Part of a small language model's weights: 10 layers, MLP 832 SwiGLU.
MLP neurons of a small language model. Each row is named by its layer, matrix (gate and up: input weights; down: output weights) and neuron, and shows model dimensions 16-111. Each number is 500 + 50 x the weight over its row's rms, rounded and kept within 0 to 999. Numbers have three digits each. A neuron's up and down rows have the sign that makes its largest values positive.
Before each neuron's rows is what it responds to, as a language model described it from the Wikipedia text at the highest values.

Responds to: Fires at structural breaks in Wikipedia text: newlines ending tables or paragraphs before == headings, sentence-initial The, and table pipes.
L2.gate462:435478525459612475522435464502526568550428574446548415466492450563439539550579431487562470501434549546512445452522519453495552592449567531450550486509532440531512422551519459516494496442490480432615420519554545446526535463557493455466480574477490445526450492424498489542542445573464512369
L2.up462:438507558489528561496492493626520548523504595476531416501471498502495549570525525536478500496435540513557478433482542521554503442455525474430398453481510467610504427560487535462498431435555487420554377435469501473572575436478470519502519501488450478482389559543530553567467452515509496410
L2.down462:546505486485426477503526470433521481468486443547542490513436519470552556461531490445497485497552437499508457513464529536522493454460430537524524530495503593461504537418419492541485524622474534441475515518585428467435474569430455520540441454529551562476525436512482504474540506461405574609

Responds to: Second word-piece fragments that continue a split word after short prefixes like re, un, d, such as re-ally, un-able, d-ra-w, Re-li-ef, and Le in names like Lewis, Lebanon.
L3.gate425:546419495447450403485525583512491525486475553582558518434528489520444591467621462448454501466513484435422523485468570399530474557482487583511446440432448535469480487460445497471554506576526524527532501512470470577443534521468443564559643503556491475515511478481494562436517515479511457487
L3.up425:513547459452400430498537420541550543472576592524412415556461507544516471514580486592509516434472516480351495406424427506594463521507427446558502422501577495481464483568417508464559471600427469507537453606575455504464537525472473432511562522512445456493511560506527474495537394523535520495
L3.down425:507361479531469554525526472439445528559539500507559506505518435476469476505486405487519561586487535480434542514459440358444494471517550513533457393470540480577490530526495549454493473512490494509502452472580488573458480547479477561419467590542578570481539491487397514554540471556526531566

Responds to: The last two digits of years split after 20 or 19 in dates, tables, and lists, e.g. (20|23), 2022-20|23, (19|98); weakly, word-final pieces such as -er, -ed, -ing.
L3.gate484:517525481589536510526481503587532514455578474516567537416499501514431478529504485482468514524570509512595540547465520526585524395482541528485446533480443491461495500589512547443523464431479503503498464537558546524513434432584522565471578400488523497483535513562443469628499517580507364497
L3.up484:452492493441551519413474506605480554480535482368466462507377579487561494522522500467584534567522547608525547525444512384465543450508573524449538477478573466457499470595480553531509538446496512443524444499499526413421518511447469445418497503466445431478473598525521466524404506640453516545
L3.down484:481476446517452466528389475575513512440464461538550441488508483554471511450496449476504448456506488422541554493554476544412577440501526565562470410447526572487527499481486474437526520454552534565451496562544589495476566527446441609476457502501452583475414521469522554505523455495523491542

Responds to: Wiki heading markers == or === at the start of a new line after a paragraph, as in ==Reproduction== and ===Design===, plus some sentence-ending periods.
L3.gate385:561624429533485410547501548392530484468475480539517547430463433398569451608563396434496502495492589527463515592476553481538501565413491517533451524502519462590523523522542562472557453578514437569471490542552479551391561514536516549413575464447453557492527463415474511433511379579450460463
L3.up385:500506541519493574466505482483513534600462441466407550579460503486481544488514485500514586535480516585561572537534525454501469547529501451513470461491523513524456439563467469539468407516485487512560502545451550471501447570547510552547462523529420513518501492543500543475471496526441520529
L3.down385:561495486576500524489537562456477462481525443564428529466510506428507474503526470587537412575550484592469585485440536510432490549587570563490453492402455481554551456531490480548550493518424443497496478552390573491415445509503445529493563466513434626482471524520570507567483407560484500461

Responds to: Capitalized first pieces of longer words, mostly proper names, such as Her in Hercules/Herbert, La in Laderchi/Lakes, Le in Legislature.
L2.gate128:509435470604546526481564545517486539583496459486499581490468495436529519592639491371447400558570471534500538505466526467472567444442478550511524430556448536539536482579469480604490524562483566452515481461511502480514511546516465409431400549520508515498460368495487471479478540485482506543
L2.up128:621501445546496526459553507487507547502483421462415560453531512492500495580548531420461452564623461511499514461549519450514517422475412533527532476538463514565512516518540518537503466525547557547510478446479386528513495497474481419401451483516532625539532480559482387482487565429467511538
L2.down128:481535498523425456521489477479539532498591519521512485483537526523476477486478416572455491424406495488464508441444597505537439494503432553528492471536551554431446546525500486522513511547487517528518475594459462471495506598433507543476555546482484520471499448478476536485475536422509480531

Responds to: Final two digits of years split after a century piece (18|76, 19|85, 14|84), plus mid-word pieces like ip in Taipei, Municipal, crystallography.
L2.gate590:451508490529607517466454563530446532547514411515494591449475528506606459506444507538432552471473539484470447483487432548441459505504459540470517481501476581504464524473486525606394563473583487412434517482539544450508456521508514571551464494430616560531555456415512585525560504556571406557
L2.up590:538583543540466510489538506533518491507527565526501566466498531541499456559537478587493452477540534559463517551488581489565435454461512556476480464449491503467474443647431416462552571484463480512558492493548526524524513501512525529486518465595467572556494411555474460520390570507491546482
L2.down590:406489479516476471524467528488441434490540509401552545488530528588458462484395497466405567570465538425523529472533526481437534568451535507445516531614517494549523510533454527464431441493617513425466493500466533491535493515472511510516518517456505575499448526445518508517505524447486428474

Responds to: The second newline of a blank line closing a Wikipedia section or list, just before a new heading such as ==History==, ===Plot===, or a new paragraph.
L5.gate525:522558475496550448531423528507556603431461527497535522408454435491539509512516503448547494464499454537504452497513354474574544546517558490501594508412521529536456463510436463553411454587426499523533487578474538465445477449572445537585484463580512444567543493544503532542522485597542561485
L5.up525:591547526449515468562450509599563588437477520481446517423482452537503574462505524498568523408518388563461450491515428471587481570426470503481587419438486544535482451509467439513435472509424477572493535592460524546443457459558514554556502435557551531562553550540504502518493481568545571538
L5.down525:514503534543469523533488506566524509498490523485470502486498481556513559473464525512534503454508472510500480510494485503541489500474498539525540486477479536525474498516491480501473468511455489523500482533483512541466492481520474478528508447499513561486511546498494526475455514515528478520

Responds to: Tokens opening a new line or table cell, such as == section markers, list numbers and table times, plus body-part words like head and hip.
L2.gate151:500495528463456540514534475550600364504401463521485502487381560491488633461593553509467502384418425491468515461467475467476456524487532466524479473528538468490472596507567442538507541497540448497456551497522520488503443515531538407549492534510473522458502553463536568624479525476479547487
L2.up151:518480455481485466628469456571470480474454475552499510412480506494560501489513488495539547578528495516549520466553541557452503492544501411499523486480414570517526470512491570534514380458485438436539533471417472392527548599466426450373469516428523470552447561558542510487547574586458517429
L2.down151:468519493427559468478520476443498498480562478543472415446558528503555543547484451522502503528598576536552531407536499496519469427590525450573515432467479548488463432596473455480531587484548578459563583582410469491413544514508491515487439402451436496485494478459504401524515472534449576548

Responds to: The second newline of a blank line between paragraphs or before a == heading ==, plus sentence-opening All (All 231 people on board).
L3.gate672:452652477454589500532520542505589513480400514549495419492420531456495546463467568622533452518555535489364449558472491510470553530496532489575535450573508461440500491539413469447496493547514506534490399560524463457539467474534532505538526541521388521469553529481499421531517409567510461339
L3.up672:444531478560469481472513530561524579434526556407511464516502508464449554537568553496446513507507534545540522645494446448487524591560526540602480517419434527525477489449443451505486574566562417462453481474486433527495614535476481466473513471510519465433480515479489470584554529536499482483
L3.down672:515534504568470539524534560509504596496541448619393482544462452467515560492539565533536483521552485652464547437496578462452499617484513474476531542463506546472520491496500478465495594488528411461469479430498531513425539433517439498509555503448499579576572461461516467518574489471433490481

Responds to: Mostly year tokens that finish a full date, such as 72 after born 3 February 19, or 2024 after May; also middle pieces of split words like duc, ach, st.
L5.gate467:547490560464507536538417560621472576431460434470539555484445526499476450497547595524453444567516507508540594513535513501506466461475532523462467480436465582506525393519418484524524563498497392417498531527546492475529557466550534535479566520491428468561551557434479516501401529562554562419
L5.up467:424535469488502475515504489552431497478478507485515493618514534548581505463375444434544578503521521431475439521501466567403431409449502558488528565557538413539518482506512396504485426522474393509512505475510490513495542486519488550551611522493502454422452443481538409545636569414471484604
L5.down467:559423479537434481472526569520452501492533548510448457477582562456563424464502523419482554490499459565536431471419454556418466440521510521493527511504417470497370505483456536522442491468504534496614468430520517560510335475490494507510478535533529447371500513565618512439547399465534470448